python train.py --n_layer=11 --d_model=256 --positions="learned" --init_std_o=0.0 --init_std_up=0.0498 --init_std_down=0.0 --lr=0.00143 --decay_fraction=0.943 --final_lr_fraction=0.02 --seq_len=256 --doc_mask=true --train_tokens=150000000 --steps=9156
MLP neurons of a small language model. Each row is named by its layer, matrix (up: input weights) and neuron, and shows model dimensions 112-207. Each number is 500 + 25 x the weight over its row's rms, rounded and kept within 0 to 999. Numbers have three digits each.
After each neuron's rows, "fires on" lists the tokens most often at its 100 highest values on Wikipedia text that the model never trained on. A number after a token or word is its count.

L4.up977:521490507516474496526531501518485487504469493503497509547499469504473517478494505499545488494504494536497562501520537477451508486519513533493486523487490525458530494516554472508438466501489493502526454486443480510494507500462520513501518507500515463501510480519475477512461511474469524483
fires on: " m" 33, "m" 14, " d" 11, " re" 8, "-" 7, " gr" 7

L4.up165:502581503527500469513514486475508510510500499508524529539538487522476511491490511489520540498525514516476525507490512488447468485507522491465514492493492485531532490496475498500475502488526503525479490472511537489547473478513472493514494494506471470508496489510486442508540454502513501502
fires on: "ig" 34, "if" 17, "he" 15, "I" 7, "ir" 6, "og" 6

L3.up596:503507463507502470546486503518498525519488530479496532479468503518534520534497518507466514504519469483488484485504476490466539528504479506523548541490468490484465473502470466522504499487475488488510546484510479492517503517472473472494481525486498484521484496486544501496526519474518481465
fires on: "an" 31, "ian" 29, " vi" 11, "ish" 6, " tr" 6, "in" 5

L5.up796:549517474507483503490500533496501450490505499421543482491539492513492520484487486465459517551495477441502506510498527472489521526513555519516523531479501525489480488539473541501484487438494478470525471483529472475534482534491465470496495551492461500516517514520471484502497498498543553493
fires on: "ic" 30, "c" 20, "it" 18, "is" 11, "est" 9, " a" 5

L3.up171:520494486508516473479505566521485495537450494491550473474491450517564456502506515504479503579481524459530477513516469485519502497510506503491533454477510612493516489518493507519465507480497521528472514487507491507481478507464503517523483480480495468528506496511524506501500547507500522504
fires on: " (" 37, "ol" 28, "ern" 6, "ac" 5, "all" 5, "il" 4

L5.up929:513484455491458476484495526532520521483504503521473522478500471484510464480524506540483547511550472479445552544561520536462488498494510471485529498487467476515498487517522483533493488462518484505479517476494512458465505529449483512513523510485490540521464454466503529497513507571538494450
fires on: "D" 21, " D" 19, "1" 12, "6" 8, ")" 6

L4.up927:554522479519498496520506493520525510513492491502479510464495512448499485547522553511522506497525475519460466506536484499447510500453495443466547467516488485510490515534490492474467479476486473531497502498545503483523503488482466504522479474481581528508510521496492491472516516502520505474
fires on: "." 30, ")." 18, "F" 13, "E" 11, "\n\n" 7, "G" 6

L4.up483:470511496457531492466501523538541465527485491462517522462525484487497468476500516485485492520533498487477476554500476518471499507509535445480527492502511499484498505465516469538491455476528504511434523499516530533512510446465507526510499547458523525491546537457488470406501496501529502477
fires on: "\"" 62, ")" 36

L4.up869:523542485504507507487483513556487494513500479511497513506517435488495512474478454480507505517502461458488486495504475467463526516508490518508491510528522532486504518538463458508518474527475548511470554502476497575538480493508489490465512520512535494522499525492500462502458526503491512500
fires on: "le" 22, "en" 16, "ence" 10, "y" 8

L4.up530:505529479549465489499485505482484499485446533450479504517515503477460513507486500512524511496490497501494479474517476524462503543494517468485510490521581513497508529470520507482495474530500543523512559533548474523557483467485459492485497487478464480505495526487482502491511502513497491486
fires on: " and" 43, "r" 15, ":" 11, "ar" 8, " or" 6, "it" 4

L5.up741:471461509491508444515466518516496508519511500542509507504496486490524477475535536508513517462480484479508511550506493507490542504472483509505523498573513516550508493559486486522503473493502499493495535493469531451510522530518466505521502503502535506498495492463538483501514493506477506425
fires on: "ed" 30, "ated" 10, " held" 10, "te" 9, "ied" 8, "ared" 5

L4.up558:463476510549461496448520510515509484533492546483492479523471444490500478486493465496536531512515523510520496564537503489484495517487502477499500466500545532538463509500476467509472488498481504467482483510459489515519434491428472485534464541489484462514491493522517488505480530474508558490
fires on: " of" 72, " /" 19, "ie" 8

L4.up125:532498482483456486538499472530501491490511483480559518513556490484489511472504476543512550496493541517489546487511471500437517513472497504529541506508496514507475506476523516475483494492520497468465493525493521547462544488445505521497522515541498485485499474478489509524509521524511480521
fires on: " be" 31, " Ste" 11, "e" 10, "ice" 6, "ess" 6, " made" 6

L5.up22:508495467524500480499508497498509521482519516502503512537509510487481499506510506519544499525507483510500467552547534513476498475522477478457488463507475476476482500520488516471499524505508477498544481503495507481528521472476494485494487516483530454483499504490519455521507513510496505543
fires on: "ar" 37, " Ar" 11, " Mar" 10, " Ed" 9, "oh" 7

L3.up197:486527436481524467510486505517491486503520514530544463528492476498500534521511518469489470512531452479500483489465502512481532501478480480488531522536481512478531507517429515509488507488460483476533526506447487491500502487489476517497499549482457496513536472504531467484543537468481524518
fires on: "ran" 44, " born" 17, "ian" 11, " deb" 8, " Fran" 5

L3.up808:487472509510504504463467500481503467492504476507522536537533509525500493525529497506519512507543507476463494533500508483491474484469470459500520562508509457496542542459513483553511502469529471484505447515519514509502480478516489476501470520538508520481509514519495474460481455549516573481
fires on: "f" 54, "n" 40

L4.up659:531517441504487452505486503503516522491537480517494533449513519531526510473493538523493519538517476470487520518525508524461534474465479543523537465526484475476494495504512520549480548429495484515511470492453529512522533497495496460441532483495528489494495493439463486480499496498529489453
fires on: "|" 31, " |" 18, "red" 11, "al" 7, "ro" 6, " He" 6

L5.up825:469460532488463466468529529534515469506465489508505467548478484509451466531512470512540502494501528499543489515509514477517468489549516440494476501535509507485505480486526543520464512484510535532500501529484498468509486502476502495504491550527491436449494506527491477514471500525518553501
fires on: " of" 21, "9" 14, "." 12, ":" 9, "," 9, "°" 9

L3.up723:506527524511497483535483518560503509513509558478556527513519514509523521513531541521514478486445483474483514489507483492496560508516529446528523478506478549520509460497448507477492503508490514526492501534497492519514516517504476468474480508487475484537502491478500486500487472502517461460
fires on: "9" 26, "ing" 23, "ound" 21, "ay" 7, "augh" 6, "A" 4

L4.up839:488507509511505480516442528552491492539439524511485519570505467530537474481563492515461497478473493475486549527485502423482487473516493487473501533491551518510513492537489486506493494489512514473504501509511505554520496511469479540487495532518468490510482516491491474527543505545546489516
fires on: "2" 25, "et" 15, "8" 14, "it" 9, "7" 6

L4.up179:520481470495489489443496484496506487477535502519502483490491533519466498518481490506558518502514471497475495501463492501487514509486523479500533494517520498465521525531486481513497477498492494503467485484488497518497481476495487500503502537520493529502523511497494476497480530505496523450
fires on: "if" 35, "f" 16, "chn" 12, " b" 9, "ew" 6, "l" 4

L2.up139:502505498483494480527480534496533503529424526521490525429529525481492440483467510557541507528557466459490510504509476498492492554507543494489482507500509484502505467497501474463476490476457555515515503493500563476519525503513506461465446496519500475473528527509545468530480513508520523492
fires on: ":" 68, " by" 12, "):" 9, " based" 6

L4.up921:507499515452521517511494508486521473507511499479518451506482484502504487480490517508483499487490496509478490525497522461523544531452468495487498472556530496464526536555500484514511539470512536466472514503532501517461489496495479498530531510482517488546527479542478503517489545500506488461
fires on: ":" 28, " as" 24, "as" 10, "," 10, ";" 5

L2.up750:504458529514473507463482519510510468501487556504502491458459488508508536497468502531492483469551499502485481502494480526535523501531488470529499504511533519520497521490529504541508476440582488456503485497524553499504516483506497528538533507509485487526523524508500531497449500574504489452
fires on: "ed" 23, " against" 15, "ected" 10, "ended" 8, "ablished" 8

L2.up367:464484520509490498464501541500533520512447546507489519497493440505523462506501537541478497513530538478487511551466451536500469485511459487519492557528491495470552493509523510487482479462532552532529502504503506511501528507472496481529509455517554450499515478483503519490472487473503518492
fires on: ".\n\n" 45, "\n\n" 34, " |\n\n" 13, ")\n\n" 5

L5.up201:543507493546486490479472502517481497474482505464521521544589475514503526517486493494542516460476519538486538499505489497467505477466518498491483458446555539525543524495510498512487486504506495498489530513490516560519454456472491499492478495537484464536449505499501485456447513485507523486
fires on: " and" 24, "he" 21, "i" 13, "ar" 10, "an" 6

L5.up638:512546528505475441485521515500496475503396533536493472529528482494557489506487506468501481509476504526478503489449505505465497478497520482466547526493541510512490492528469524551491488497502522515499506530515464510485472474508487509468463520485478508513519482500494508508473458483513529511
fires on: "'s" 16, "om" 13, "and" 12, "ian" 12, " (" 10, "h" 9

L3.up478:517478483532487501505506509524537479480481511497485502478500487462521496479509517504483493505535542509510554522597441529528479472536513462500482516501532503475497501526512442509491481446538454518489495535494519477517500528494521517520458507492531492495495476503486510487498524506523491485
fires on: "s" 33, " s" 17, " (" 13, "ac" 9

L4.up226:503495521510514523517512505547496466503477549449515527494513502499503479502507458464491496486501499498483509481492485449498502531489487460510487489534564487498498480574466516528486518489471505485469562512510536482543527490507493513480507513482488464520498524534458513484482500562578517507
fires on: "et" 24, "ou" 20, "it" 18, "er" 18

L5.up437:501511473533475500514524504533508523480491511540511499519527527489481515460485491493544533463484524482505536512530494520445566493469494476466533497508462494500533511474516526513466466476488488531502482457490481532505479486511441498502494496498519504524482530490526454490485482485473487499
fires on: "en" 65, "he" 19, " A" 11

L5.up48:513521512506517507492479495558535476491470519525549507525548512500497502490538468477498504491501489502503516518501475457538517510504511478494493500564517460455552527556459480537494476516501502478524542508516459579527520518516457526487537468489480502521503520509488517470507529477511496473
fires on: "om" 20, " were" 17, "en" 11, "le" 10, "ale" 8, "it" 8

L4.up30:512495523501451464499440509474514481493529520496510551484535486475506491471466520506477513483526497497494487516494509532497526521494483495503546483549531518544473461464499468523500469488506501463507497499512528480513520550531461444536523514511470498515495519476496516491515507501478480445
fires on: "ing" 20, "ed" 13, "osed" 7, "ated" 6, " to" 6

L3.up34:473476480477514509443477549484522465505476559495483505481523498553536488490496540481486503490502517488465441504497497477499553521461485510538548501459519512487510504514485444540481528472465513512494557515466517485485513501515486536483537527527505515520510490488534471452464527479500516501
fires on: "il" 20, "olog" 15, "n" 11, "ial" 11, " med" 6

L4.up327:511473510470453479503486530544487512464453486488491423487535483529526490487502510472536509482487512516481492499476484509491482512468493524553521452469507536511482515498485492513507541525522512529465539548482525579478506475493508514499485512560549513481487493489529530534475488476506509506
fires on: "g" 40, "ard" 15, "on" 10, "ong" 9, "al" 7

L3.up688:506559485523505493510467493498511520501535462461492523530549502442507455507474477473506529439523461520494463501490498464447466519524514493490502471492523501547515510507492512484465462492496460515463467500533511491522491474503461534503487483542515466548468487509507481428508502488492546460
fires on: "." 54, "-" 19, "|" 12, ")." 10

L5.up303:494496508477483523466484527501498494482482515511540525485515526496528535477531470500526499514518484514481490511479487477483505464484501466529499511493486488503573565496493444537520489455494537496525511501496482500501468517471469500492503538501499508480515538514478480508447516518470514471
fires on: "f" 22, "if" 12, "n" 10, "p" 10, "w" 10, "h" 9

L5.up452:553513506505467508503470555499470531452488505446525471468538494496502545513499527458476469502467467473506525469510484515452522511479462509513511503506515506484505527527486484521488505448498517518463534496489463503489453519490493504524492495504533507502540505540489504517486471452545510468
fires on: "a" 17, "ec" 10, "c" 8, " acc" 7, "ic" 6, "ig" 6

L5.up36:506459499518501499499526523506503515497510499481464474525505495471513471533512519514515501454499495494458552496465487486530505484487472454471520510526538511519502555538526454561520513485509501483488475497518499502492494523477513481507521561491514420480497514487496502507486560530503447479
fires on: "," 97

L2.up654:485493433506419525470522495489531503491558515478517496551517458506492523550513530478488502491475489485471500512510500502491528531489506501519498453489514503475458499505455517478500496482506493509495497524499494474535508506478509513473507505501522510530484491453477473519527499459501516506
fires on: " Minist" 25, " Mar" 23, " Ar" 21, " Char" 17, " Hen" 9, " Bar" 4

L3.up590:500488503519494466431521541503508508540457480511489503471527478498540501475523484479514500524469512491503504510523494479489529522483478488487530462530485521545504515477476441455482522456487507497462487494527521498535495511521489461500520521521507467513451504523539497486498485511488495516
fires on: "s" 35, " for" 23, "w" 6, "ers" 5, "f" 4, "k" 4

L2.up205:501500500473480499457487523509517552539466486505482524534540488473490458493516526539490498499517473515463507492485510472472502518490424494489496495499547507528512570458511506477484507508542501501485500496517516482533509498508482491480492508493461466485501511490548516517503478496493535495
fires on: "\n\n" 74, ")\n\n" 22

L3.up841:463498479503519498502511526509485494531423502518521549520485490513549446515518486478502494523461535492454479492515477534454516504535443488533522522533483570482517497487501529501487483465495486507497511493485510531530475489523437472470481502473511497506483493476561473517538528508519511498
fires on: "ol" 24, " in" 16, "n" 10, "ern" 10, "en" 8, ":" 7

L3.up690:502541509499485498509537532485509509548438512508526529505476489495488491503509499507560517509506479496502542511523489501489548500519505509476525511557468517495480482524496483492466496451501511527527457499460508496533521554505452488511509490462488476490518516511519485522509482531492521481
fires on: " h" 15, ":" 14, " s" 13, "h" 10, " by" 10, " r" 8

L3.up461:535552546484503522506509465516494497511510476440478514493533504517498469537498513469485544498527453509487533470493486478449476511488493491525484502524480464495508503538500464517473522515486475508439506469491491514489476515471453539519549519569513509494502523432482466469446523470536507454
fires on: "B" 21, "-b" 15, "-d" 10, "m" 9, "T" 9, "D" 9

L4.up360:496468496460480485426520542498509439514534511489480511522520468515525502506515509492528515497504474484487474550527502520490519489475497465567531493491539463558518505508468458504492493527507521542513516492496445510490516523496506469468530532506481486501499533511538481502469469518509525508
fires on: "c" 26, "l" 15, "il" 11, "ch" 8, "che" 6, "ional" 5

L4.up872:493453492485493514457508535489496448543510481489492455450481502537525460500523557467507463531507504453480470514517492480519495482431466457501526496500516516505496488497515476501495485536522551506498526521503480529463473501475484537488540536521507485510501491473533526490474459470510513477
fires on: "ch" 22, "il" 15, "ial" 10, "ual" 9, "om" 9

L5.up365:497543506521515505482485535544510507519510511531502495467539443468484453470512510453491491455504533499510491541494494515490501480503479465495488428500545532523492502528499507523488511534540528500508532505478490500531481480440483500509462486517517475538476468527485499522444479479521523485
fires on: "ort" 17, "or" 15, "y" 10, "a" 8, "ro" 8, "ie" 6

L5.up591:458513472512500484509509514491500551507504503498533514525535504516491526504510515540532565463497511501473503526477486488449524508522508488497539494519441519584468495475516510482457516488514503489512516497513528511534550536495479468492494505548522492473477463454515498495512480467493506500
fires on: "ep" 15, "e" 13, " Ste" 12, "ru" 10, "ive" 5, " comp" 4

L5.up1010:482519531470460502536521529516523519521433512512503472536529495506496488473477524502485514509511501482549529518567480521491503491504538484499507506490480511524494450537494479496446511515502554525552486495465492511518463542461487489525467508475502454494490525498476477523495484473485512510
fires on: "\n" 22, " m" 18, "-" 16, "th" 14, " Time" 6

L3.up549:457505489499447488498504507486550499506518497486496502483533497506489522515504497478516509525516529460471484541540469521492492482496517457499510499509486499537552522466489489466458464525479516534504520535497529455508488502476524518523512568506475475463557528460505493462466465496536494491
fires on: "\"" 81, "====" 5

L4.up484:503477504495442480474477486499510505495470509485486499493495484496502478507510475495525524524528501531487494496512490508497500497522514522539475541472507555478538560454515469536504514466494531491461487512528510534549490476501533541515553492537532516536488486554497518429462490494526476468
fires on: "," 41, "ly" 12, "n" 9, "ot" 9, " to" 8, " D" 5

L3.up121:521486493496484508440495453510501509490493524458489531477540535511486521511495491500519516503521500521508536521466475475478536484518493485521504484469510518494493463502487503492485476482511527516495497541523477534505524476463511510532488539503538449502514527483505534486468479529491511479
fires on: " c" 44, " C" 17, " imp" 14, "p" 13, "-c" 5

L4.up624:490506471542468488526503518525490509531482520485522550541497493461492514540504477446492513468504495488486499478569502472432474483503494483472522487544491502486532509459501527494470449466538503475504481510496497482540488511511421522506508536456475524549492460533492475479495522509514499486
fires on: "ro" 21, "r" 19, "ar" 12, "h" 11, "en" 8, "ra" 7

L4.up509:483496457472473527499487534485504526508473550495490521539482489493506505482488512544522503491529526491507553548551491469511482530492506553529502508503486514508551527485482515477515425480498518543487501499501501498495527492446519493504505508522503459464491487487470475449525527495489457490
fires on: "e" 37, "he" 18, "r" 10, "re" 10, "ene" 7

L4.up474:493492519548480519542471499506542479470501496466489493507503513482485483479501502445469472525532513494501483536534429558526502533512499496512525513503507487530486528486496476494465460515524519539507501524505522522466516501479518476527525519522534483472529511477469485467498507480532515509
fires on: " |" 30, ";" 17, " on" 10, ")" 6, "\"" 6, " has" 4

L4.up419:485498459510484456442516498523502466484539524519514499549484473477512504495493541461497506483517514479500507492473504499481520520461497486482495493491522487491511471560440542505495532493489516510506485507485538475540510514512459519509528523480508507493509473486523444518523499485537511477
fires on: "ran" 39, " Fran" 15, " Mar" 14, "ian" 12, "un" 12, " Jun" 4

L5.up115:536513504540481478529506497521528522505508504522483449522546496467482469529508521487508512473502488460495530491507485444451466460478456506513518483508477492497549515521523465535486515516484498529460532503512511475497470516470496483511506543546469452516453538478483499520477526500471496502
fires on: "." 21, "," 18, "\n" 12, "o" 12, " |" 11, "|---|---|\n" 9

L4.up693:500460514465493473518491520531504482480478512441473492552499468502501471525483535485511489538518488471487486515478490472490498466489505509487509481463523525459518473497495508526498490526503522503491525523453503511508485485492485513563494531528566476479517496534486505481477463532565519528
fires on: "du" 18, "ire" 12, "to" 11, "a" 11, "le" 6

L4.up514:514475468510464517513481548509509529515511490519517553506478483510524481476455512505538499484482487501506543502499503520463501492490449502502517520501496536553489526473483485482507455514517457503504476512507534450534522543510438451502548485511481477544461515441547493509531496488502481461
fires on: "ing" 18, "ed" 17, "ted" 7, "ied" 6, "ave" 6, " played" 6

L4.up680:516528449480523501485524515565497567474509500497523509497516518531515517489489545491501499506536475489494553508525507508478534444490480510519513484520517524464479475504470446477506507461516530512460510489523514466563470527489476498470503518496530477553504478487497477483490497462506461466
fires on: "c" 18, "in" 18, "ic" 11, "u" 11, "ig" 7, "ro" 7

L4.up710:487515534567489462492499484526515551539508553487562474500462477530506495539481474502513494492514499493498517514522464513459528503535480481508502454511504511515501501473461488518477480504494487534487537476503513507511466515470429466528491541499499441476508553492488486466467564499528529498
fires on: "\n" 36, " a" 17, ".\n" 16, " appro" 9, "ie" 8

L5.up756:504504461508445491541513491477505527479473465491513500532569507521472546511496483510532525462482506492401466488476504478457533513466510523540546474485503476522526503522519504489474566472500479447501495494486503484517533486492499482501558495537563472504513495473515485475507514506503517462
fires on: "n" 17, " I" 12, "I" 11, " D" 9, " ph" 8, "D" 6

L5.up477:509515519477479538508506490483491510479464498490526505462507491525501480478488511474497508526491470495494493486469512479503525530501527500529492530531496495476518467515507506545482522499486545476526524530503488537507510523486484512594538525489476457483490461511511498484462504530513502482
fires on: ":" 22, " the" 17, " |" 12, " by" 5, "\n" 5, " same" 4

L5.up992:499520518474469507511496451523492479511504473439548532517496485506514513497535473521473502501507515516475498480537511507505487528525545464512456534499482502547478539439482525484508526469578532565474566536490537510487524505475497478466489538538538481515472510533481503488482515514529493500
fires on: "u" 31, "ing" 7, "ar" 5, "an" 5, "he" 4

L3.up988:493494517502455501489518526541548484524496491535511493514501516501518513526473523489499514554535480465497508527498465503516502461478502471521539511478500504494520508485487473515478495515489517543507508519472521503536513517468530490544495535509540502506521554515510508491474514469553485507
fires on: "\n" 84, "====" 5, "-" 5

L5.up94:519543490515501505499484499560508473559489479517471540458489462461536506505512508475498491467543496481454515505493507444465493491548504517491509509532468557490502525467480513479500490483522542493499482536531500504500466519505535495562513531542544469513531493497532509485468471507517502447
fires on: "re" 30, "urch" 8, "if" 8, "ore" 7, "in" 7, "le" 6

L3.up840:514496495511458502473502530495521543531503478512499488482520502536496482485526539529539511490497469508451476480496491542499560518474467458525506478504510523496497511480514457515466505507490518551477483537517512510522539508476505473520518524510507503491520576480526519508475455504494490527
fires on: " Th" 25, "==\n" 11, " members" 8, " men" 7

L4.up261:513469490486486523444513496513503500528458470513493483520513457515521472481480492463517493538483503494472490524479479477500528524419468530519519523479497499544491529510437470501491499504482513522495490485517522548509510526511471497532526485558545514525490523484537498495501523481565486519
fires on: "es" 18, "on" 13, "ers" 11, "al" 11, "ie" 6, "ors" 6

L3.up631:514486465482487479496452473522483451530538527509533502538496503516459526508506533510549515531523486462512521476532512531532466491486522461498515489542470526493505495462521550486508520485488475496537474551484503511488482489506551484520505537526479496479498515511496491534472502514524526507
fires on: " and" 19, " of" 18, "9" 17, "8" 8, " The" 6, "ew" 4

L4.up727:517472498488541525499474512573527480483477522482506477450496490491480529484519521528531503493513536503508519524502503499525486510497538536554510502526512491485513501539502431562486457484525494507481503496508461487508504485474510546531472497473496502532514496503497501520460488540532474417
fires on: " r" 19, " m" 15, "s" 9, " gr" 6, " R" 6, " s" 6

L5.up132:525456483509495501486496460487522505481496520439518543519459479517472482489479501532506535508488507489509570506507527483465509510518512454495509501544526515480468495529482520470495501447507527480520488546523510511525536438471519500519483525503514488518492530477479498510482506553502497532
fires on: " c" 95, " C" 5

L4.up737:558482468495471510477482502505530507499493475464494510455584515498488495524492509534535532522537475485487547492511507489506515520484482521515527500502564517487463489521504500539505479469495483527501465524494509516522505517475501513464524510535478492530491519461486474514463483534505511470
fires on: " and" 29, " p" 26, "c" 13, "p" 9, " c" 7

L3.up534:497482493492498490469520465477488493530432474486513529518485520485481469524506506460508461490497494472478465491489471466496537503479511483482485514538503515502545511496472453524515529501467517471524520502460479527504534503526463504502470570492481461488521485526526420487503546473526538514
fires on: "'s" 25, " mon" 11, " vi" 10, "ian" 9, " ob" 8, " born" 8

L4.up622:474471485511508546521495473500505477486523528498496494466504478497479524473497512513525523491516500512511479523502490495534481512548516492524503527520477499523516471502507503517484505518492540504510493542428513478516554498507515503542494515546517493465549502498522509492490475513483511469
fires on: " /" 31, "ion" 11, "ot" 10, "ust" 8, "ice" 7, "ount" 5

L5.up281:446523506532459488516506536516520489507479503524509502538501503495463485472498517486504529496473538487517500528503479505458486493498487475506509502490507493506577518500505493515468491477526483523445477528512466528524492522470429463530516472489487519477484499489493550528509514487510480445
fires on: " U" 18, " N" 18, "5" 8, " A" 7, " W" 6, "4" 5

L4.up752:508509523473478521487503479530537516553466531492513548522513483525531457532516498506522486501485470448507530483530508539509508508522494506498496491523570533518485492529447505477488484546480473521477518463486461504497519523510513483480497506514465467511493495490520467499533492501491488495
fires on: "9" 40, "8" 15, "igh" 9, "ished" 8, "ing" 4, "ball" 4

L2.up1019:470452484429468542478483523486524511499464545527497454495508446511526476515469555511483527476533521513512535521517485469508481513537503504502490495513516494528517495497523531484466500483551522478525511524486491491524493514486509520512551473506528499492524457486536488495443465499515509522
fires on: "\n\n" 55, "==" 24, ")\n\n" 15

L3.up28:524484515506476477516521501494523528476496483454486507529533513512505498497507522478521517448499493521434510507477489501427487544464446496578493490504529442512526549539507474511507521496520472493455465490535499522504536475471476488506541473553551476480484493481528497474484484480543546485
fires on: "T" 14, "D" 13, "-d" 10, "ten" 9, "-t" 7, " I" 7

L4.up374:498518518483493519493498494499520541507505494483551514543540509506497460488522495505483521493495525495499473497522484505495509503509469532491488499476528514528539474492512437530494504509537522511508506536541479537512550483516519507467523510509488475475491576469500500522479481511502485499
fires on: " th" 45, " Th" 27, "Th" 9, "ind" 6, "ir" 5, " men" 4

L5.up669:504450473480481474488519501493528533496506492508508469453508501483540479504525509513533512539511512501520519539574500489494522553481519512547520518551494480481475475499493447514481492485495544503513505481497502492530529525487489470486503511518551458509497483522506469431484515480484496461
fires on: "s" 26, "aged" 14, "es" 11, "age" 7, "ed" 4, "#" 4

L4.up310:517468429522472511498507510476514485484493509508505512491475490478493464494503550490516503514486504468515492518511528557490487531470491504545510478499489506496488501501502513465499524523494472499532462512471474508558485471499526468509495524495549512490494524491463441504521493496490483529
fires on: " C" 39, " Ar" 25, " Mar" 13, " Bra" 7

L4.up126:559538430533455489502512527511498539469520515475540524497509539523466508480484525474508556520511503485488576518501512499436505488477518505499531518503493508497469471514492485491475521490471508496502481495479475495537469530472541467502501495520536452489482511483492459501474508510477550500
fires on: " dis" 19, " ad" 17, "ig" 9, " est" 8, "ri" 6, "c" 5

L4.up16:469521518471455480493477531503464522486480517511502556500530497505456476521508530517491512517499429484479532487550485539495497477529465480459496525508541498519490509542504510485490476486504522517469514477522512446514486517465515521497525495488448501496497468482484495507561476509481486459
fires on: "1" 32, "4" 15, "7" 10, "6" 9, "3" 7, "8" 7

L4.up194:503545501499504502493527511521509513503496536498505515475549513514488488486498527529543526508483466469484477513508492538475457533517489499496500539504465466523475492531511498484480467505500532508499456491434513502509511535494458458527532505518496482470556501521493488543473508500488527468
fires on: ":" 42, "==\n" 9, "ollow" 6, "fter" 6, " ==\n" 4, " by" 4

L5.up788:487543496500485530495479550492534535491477473512491492492529482439489465452496483515517517500513480483471513517549444510501496486493452525498480488535504536523508540507513484507479519448532539487483482504494503503519508479515519484501495476546476511471500547491514539490507491524448501495
fires on: "\n\n" 28, " =\n\n" 21, "pt" 18, ")\n\n" 11, "ist" 4, "ect" 4

L3.up246:508482525485527499507501496546516487552404516482490516495504472515496493489485488521494499514542540522519459472492484489487528478497466528477512517484523519505470467481518488507473494498504501481474541501513478549500454483451432500494485513485490462522503517497501504514483498536534523486
fires on: " ab" 29, "ail" 26, "th" 5, " gr" 5, " vi" 5, " ro" 4

L5.up570:504495489500495504480523506520546476540502498472542498480519467502486466479473489462510507485521490494514499534518491507490469482519516433500551495503516520497517509529462491530494475516481503524482515495494509521501471484424467458516507505545500482492486529483504471469483474508518500507
fires on: "|" 50, "=" 30, " of" 8, " the" 7

L3.up627:496537510465488497515492472489501446516532495494522485489523463538536501506506520479508508459542462484525548509488486506496511480529529445507517497546498515533561493481465496528504508469501517523521533490463512486497491519452424496496516513513469514493515502475469532525447496490514472482
fires on: " of" 27, "ough" 18, "old" 16, "ew" 9, "ous" 7, "=" 6

L5.up299:501546491469515475483461490511478501470540479496481525509532467433517491490518514501518514459555463514501509510517498467491544511507488492502525539503506481498507487524474489502497494515568502507428505506546532469475498488449440525497506506456510494490490496443526493485504483491488530483
fires on: "." 30, "ough" 13, ")." 9, "if" 6, " ." 5, " sur" 5

L3.up735:504437492514453508494489498472512485548507545500526498535496441511492468520497485519456505484521487481504477530513504491493475526505523451519496448532520516548484508493485489473510490507520498533482500513509518474539524512493486483528489504492502429441500539529509491486478490543547524522
fires on: " /" 51, "ames" 7, "ions" 7, "ud" 7, "ers" 4

L5.up772:523494531509484470524456469518538499505497543460509511474533500485498491517471463477494507471542515497492518518518490456505444534548507458471520500488494494538522508495521521515465474489543504534499530518497498508520531518503471482502497534533507496492457449545493454472490492533507486498
fires on: "ang" 18, "u" 13, "i" 10, "-" 9, "S" 8, "an" 7

L3.up493:477452474484507495507541506543526507515492489490508515502530492517505511461502509491523547519514488498485542516491486469405531525530530510518502526505481492518442465525490450471485464495468559510501524526500463510510541502441465490500497503496550469516513509505524472522454491509483508471
fires on: "-" 86, " d" 13

L3.up440:480535560496492508492457494603517510531452506510513506480525491510494487519532515501502519462555482488501550487515473479480493491497467468496474490496545520543468498480455494535473514470536513505456538503519478469529469511470517534516499502488533486543466490532503518505466473490532524482
fires on: "in" 33, "%" 26, " main" 9, "re" 8, "th" 7, "ife" 6

L3.up281:509482472474517483467472527459481501469480528454512508527529453463485486538471530510551528491588483478472460520495522501511472491530503496519476462480479529547545511476504511500509475486526508514491510515487568524535532461478482472500474547537555472494510515494537461455493548515500499499
fires on: "io" 43, "i" 26, "o" 7, "ius" 4

L4.up739:494478471476506506471534514494477511475512439511529492469498482495513470458495491530493482531461497501483516538516517474487526508498525457544491519544518515500523526493445434510502508494492536475514541519495504521520499563516487488526481544536537481508496495491509528478506494472484528508
fires on: "al" 44, "ent" 13, "s" 11, "ic" 9, "aged" 4

L4.up19:512489530487463481455462525514538491521518478433512505480547474473487520523511529442511483492510523487490516514498482515466452458479463503546512490484526502477491495522508496533510546525501502484485497495499463539511530497475519549534545505504526486540545478491472499470436476497535494503
fires on: "O" 29, "ou" 14, "A" 11, "so" 7, "to" 7, "a" 6

L5.up430:489452494465484507460533553503519482493440534511463574526510495502546517522510467526468517519515506474455532499527495503497484485490482452520527494534463504501485539504508440511468496478501518508467510505469519533497503538479501509505535548500521509454500492524484534509502469558501476502
fires on: "s" 45, "p" 11, "ics" 10, "w" 5, "°" 4